From a checkpoint of a small transformer trained on Wikipedia.
Size: 12 layers, 6 heads of 64, vocabulary 8111.
MLP neurons of a small language model. Each row is named by its layer, matrix (gate and up: input weights) and neuron, and shows model dimensions 0-255. Each number is 128 + 24 x the weight over its row's rms, rounded and kept within 0 to 255. Numbers have three digits each. A neuron's up and down rows have the sign that makes its largest values positive.
Before each neuron's rows, "fires in" lists the words (lower case) most often at its 100 highest values on Wikipedia text that the model never trained on. A number after a token or word is its count.

fires in: "national" 12, "northern" 11, "southern" 10, "european" 9, "red" 8, "eastern" 8
L2.gate277:078145091136130143121142124144109123148134113125109101133078137166160132152107175109139134169164082129118153169109169125101155114120124105160152139174120129122122093142153114123095135133170105095116153160112158076095086127090155117145136128185159114180105162137102099133133116153131142171168112154138151148140116140105119141181138127122071154164130139137136074174121106169088129149119129120149153131135118124137145103101159139111100107104112132118108182143119096105137173123107145122100113136107130124148100120114129150125114118143118090092158153139159107116128105089138145162141122125164141116103149145122116131115119140134126127116149108096117107143080164173091109107157139120116098107150089139094113139127138125153132164141132110154095063133167172158111133121124136
L2.up277:104139086128120113149172158107110129168090132107127120134163126137098116094106121142089110122093130162140107136117147113162129148124096118128130132124145116172110153096130084122179146109125150107129139069105127136161110131161116146127106121106097176168115145117130105154144159106181141141164144157109121145165094154144126086090171116124077140124116163089110146116154120132139137140120090136107115127162169179128129138155119108110151116163135142135165118151144097123159114138113118138147176104118120125160139134139096112156152136120106173121131119093179106127086128127168125140116154139146166106116140129121076147125130163119127117091161104130146114124134123153106133119144147153095156138083121121121087180114136166097124121117139108074076083135118086142191135135125095

fires in: "however" 36, "it" 11, "that" 7, "and" 6, "there" 5
L2.gate424:149154115142110151170098130145123119151168109044144124102134162153145120125146129130117137087130131163160116148105122140119126128137100108163113105114128130177080122160137122123091138149100124124127136126147110126106148158098151130163133132126163073136119115104135108116107109188143144136152141157155097134148145147133117164126104160145154115139146138102141135094083137130142132119141148123172126161113119130167130108146145080122122153142093140101108096107135150073106118104115099121139083083145134148148121079112114105124144104139106096139195141151136155109103115154136174139119097109160158138153132116127098139120124141149119152137116085101177111127165144131150097126177162129071097162129195119152120163121104143141182151119120164152154098137120140124144124145094107
L2.up424:151125117110131125110150097135137184143111148103118125107141135130145126143144117119152105112142136084067105132136134138120112150112125123092117149116153144140139140119133151166140162125085107128145124100142146113138112162141119132144148109149125164124142162176180124099120115164169133120114195115099128163067112145118112142099097118103119142127140145136106157141162136148174102134138137137132138156195124140127119136125138133127136135141129141170146174160097126170129161141139165049130107084123113148175120101106098110106118090150129108114123106178133127106119161148153124118112126096148140131122120105085083110095160133147105158086109137091141122099120126087125103088131144160103160160130094102134142129107134103087101107094084188146115113123161132171133131095159148

fires in: "and" 95, "or" 4
L5.gate285:103115128121090101120144106136081137142117193136130112088138114130129148139124128107173102122092126115117117066116113121126080121144178146067127155101108098137156149116112079116129125111144154151122050142169147144114140146127119166121163120140147147114150149097077147147116128099104112099134133142146117144105143138163121157139128119123176124138124108147127098133098166147130125129098141121154113189126104122159109124127099086121154132127122096124117109119107138132153095128101155124119144127144154130093103180153188137181134136121122080146136112099152113140124187151132117134109110138138141075128157158130165101134128128109152144123088157110123175115130125102134100121115146107115106153116121126092142115101144138114128159163092109091152140172132130091119132148057106
L5.up285:142139139143138093106111147148121116130103171102150159171103135105118176136084106119109139099096107114143157146143103105110083131120128157141164128136136114162131085084168127130103197150109167151182105106128128143132135134083169136103152144117164086141125106128121176109114119125137131140143145137127144133166131099097096122130132083142118141147139151089140182062126119129128122126145148132109050138103154128113158118104165122112122171081123079107142154121091143090080113127124113091123102134123109124128132135122124109160129129104140145115075131099128123134120139145106121144095127175131139140113128130112104121140129177154130151163093123135116152100089154110153111119135119109112173150124126089106146099158117083126091128127109155134083111095121160171117105119119110

fires in: "central" 28, "northern" 13, "southern" 11, "eastern" 7, "new" 6, "original" 5
L2.gate135:110085121125114082122128124126158170169131118129083135138163143100156071143094160129179111172144140116113150116175128116115080161142092148093153189134127125130141162079094074106115138135141141162135129141134089109134118127153138123127116123150165117116112109077103134134162138164139133152084128130165132166150133158179153078143132131166145136116106112145134159128145084085103134141149110112107107125138104113137114159146142174127076126132134118127142122148116106167109090146131167144143147138103143156127148185117121139133144132108139171154131117060145115144130142155102114100139144125117135129096147128040111126117125101133135120135116105101150133121110128147128101121124130131157139108104147140110119150080159128115127110105150172139088163109125097128107116157137117
L2.up135:092131146140130128165139156131171148090148160139120133136081126129106106146109118122105083097098135177146139139111099157152109114122102153120133120167156184132141124146137114137119109085185132167111087112093135142124088094118126126153147111111097141148130136136095101109161119124121116138138156143125129158129116127122134131131130147144082132167098088133118139127113139150156136132140146119156141149145120137118152105117155121125143124107078192138150145132112129134160104090099126135139090101121174153187099114149112112137099161123150111126153127052129093120060107081123158106115098130145139112143155142121109175068159123151097093142122132087130122179112110106120104140122114153102163111136114111119113134177138078137149076121119156141141126135128145103142118076162127

fires in: "at" 58
L8.gate691:098106077151188082135097140109139108124113130163114156110135152104154151121142121120093166130098137168111129126184148120126160146083074141125121132146136120078142144104129173112109126146157102122116098157125088093153117125116124135124089122123147132134115119093118173126124168114134130143129115095151138166133115092130125147125113121053101149146127156114118086091110124098148156127135144163111134097161159108124100112103078137138116156120084122120099167137134184128141092124109089121113107106138143158116112123112127149118154158078120165130121111143129107186131130152114120142156164136173106169130121113115134128187143137153140154160128087119142129154147083152105110126137113140105132110129124102138116133100128149135108094130148089091120124088134086124121058122113121
L8.up691:135126168127149127114096161140137138129139152119116070119134138129156191132114121113136112141167113085153096142104137143138118124146125100104158166147109107133135097115101103114151141139146175118110164129121134099109124127162149183174113120085116125142136172133105070150126117111130133144109123140149161175106119107111162138097144145143124131110127122099087132123144097128137114106156114126153132098101090146110139102150138127132120168130119142086123147150157114180144104156083155112155177101143085115156052121148145167117114062126101168134124144135129106068113139083119134103106135131117124097081143119134137139119098142125130136115156098158136168099141162136128097126153137138142114117117176094091112109133116141129133138123128079138096126124072157137171125107145081

fires in: "some" 22, "and" 21, "are" 15, "among" 8, "were" 8, "two" 6
L5.gate207:123116124151147147107116116130130156162112117162130164161148171107086129137104074147089130201174142108121138092130135099146085138158102188146183121153084126157104159139115107159115121117142130081145141075189141096121152109123127142130108116123142132109110147128106139130144115080121160097102097147128108094157097112124101112167142137092139159101124125111130123103152142144099128061115125125135103138168136101151154154102105110122126146087139115120152116124132132138150153100130082135129141110116116149159132128126156159134133107130116089142111143125137097152123141129099111093116131127146112103118129150127162135098129180130083164120139119140174132145148133119094121127139138142135143190164160139123137144099101150112113110098158180101127108133072089135139129105167158
L5.up207:126121109120107158124077172102147115159112159082104148156163137109111142130099103156127143165139118118092147102132142105124069101117116136125104134164086112159119141137160125147136134132119115159139121145130141113124135117135132157166129133133139147120099120108125084099126136119090166113108119135086131151144126106152145119142171168141199094088132080081142127121155166137119135107123141119108110168079100148137158134160121112113122145083147105132115141118096103157132156140143137109144143133149141147094117139145108153102153132159137120149136097135103106118086082115156127109146131122131159112108099159158142112087123115111155160129116136150181164148182114152149111158110104142126151133170076123130143170169162172106112099131119087117072140121126089102152138138153077

fires in: "at" 67, "from" 9, "see" 5
L4.gate628:108098143129117150137129157145137104138215124118139124134109131125136145140172142159102141101131074144108117115136128099124160085171087129131158151131134087163143131159097092092073074132147119137177135152154141137134116103134163130122119141145111123152132096095104171157157162124158128099116120127102099135109146093113125172111123139111142129158152095150084112138112085120118115173120190113185158126111131125167156135123121081148143154114108149088139118198114128117135078107155113098118095129121113144132098139151134125167080138138146082164135158115123147123138148088112142131137096105119123146125116103132132120118156146132107132130142100110130128142147145099147112099099127168112132145142100111103128121143102145166137099113152099142157100134156112160185148137147125
L4.up628:107106123113139130155132103109151133138100111119136097192128187139154137118122093157128131134122133146119170113125125126145121118110118135126104172116160178168139118123125167075144134109089103135173123122136170164152090123082119135147120095110136108130133127137109192144157085144137114137102125135122137118134112113127129148171157174106148132194154178097115121127180107122127150147111137096148138115092091108152141099134112152129073124136117114109127131112135126122111167119094089121130130118126154128130084139100142114119143095108127130112160170133102158109112097139127124120150117060128126079098125130098138085123110176151120138175158128155138153176159135159154102150149176123086129124161133123137120136157140106141082146123134154171114121157125119107145098136149174

fires in: "career" 31, "professional" 12, "goal" 8, "he" 6, "debut" 6, "team" 5
L2.gate115:127140098120156141103130158166164148104139127133151137148053147095111124170127128132138113150120155107143153147105113157135100102151115130102139142157142135133132116128136136127118136105118161150110145080116115109111147153126131110126091139122088116110144144147106150146132081119098127128160117160101130154141088146138159146167120181112150123152109150112120138156112129157147125125101152128157125133151073161142098144127104166145144174134132116151084128165122115120152112147156094096094146130101208112114122156084082159101126123116139098138121106089138162127138145069140127088133135097189113141138148131150112136131110118142151130160125128164189153146122103129107114125116109098106168135119049144138145103160147092161149093135090099120156145128116147133133108182105142
L2.up115:145148136120137121090143171159171157103127103143129149100122096107134184107116141129062091142124112111128139099138112145123121134186165115119108100150141099121126111124068150055149094124109133089158088132099163164144123136117132133094097101157124110106132136167096143157128125137136118171135131127120099134167096108099093156142143104141131125127087153117125137110138124143113137099087130185118122122110128127118112097102083131143114126120146155133121188144133101089130138166156140129145114129095136149106132177133121121134098149123124124157144129104130137143149147189150112141160131173108154129139144172122083144128117128162135106117153185150167130162132116144135114089121146109132173126117101133160153126141082167119146138100142077117126090126162157155105143132157149

fires in: "season" 31, "later" 6, "trial" 4, "arrival" 4, "ii" 4, "century" 4
L5.gate680:135120132196164137149120166124143084176110137077118131124133136108131124112156136095120132111106130115121092131118096140154128157153154089131148112142141096092142117144144146185105126173096150129148095130112206120154164121151113118159155124154115155106079081093117131107143137124090109073128132106113112111122137168152121108089148125112129168084108139103145067169145117135148118152141119131149148100147146126128107115103114115130159132141128134136127120170069125097135130125140105140152134136131132124141090143113128119129142126104134144121150098083129124114100130095169130159166179146158125131123164150134136146150131102114156083110165096121128085181150139131119101130121154133147122091111149148122127193110118093119137127094109119109124133180098127153132150094170106
L5.up680:156168127087158154150119106142120122141129133116131082167120130154145127121112111126118125141141179175096149127122151175112110134115146114155130124140130087104110094120109154103124120134136110134125126085172112085129124150105123117132118115155183101163130108115156153156140133113154098141099094116112085150127118144094110116130130122095170126118144094133139144132135126149110139145140109160117137169074115107159145096155165121124099134145099128138139134099122096085071156164121143147111177146109093134108095122121123122138099147155108122136221078177122122154138103111150154111138118108179158133094145144106131152126120101163105138110144146116110145092186120074122125131140175120116142136111170127140094130136132119116153101077152111151136149128138069112124151163154142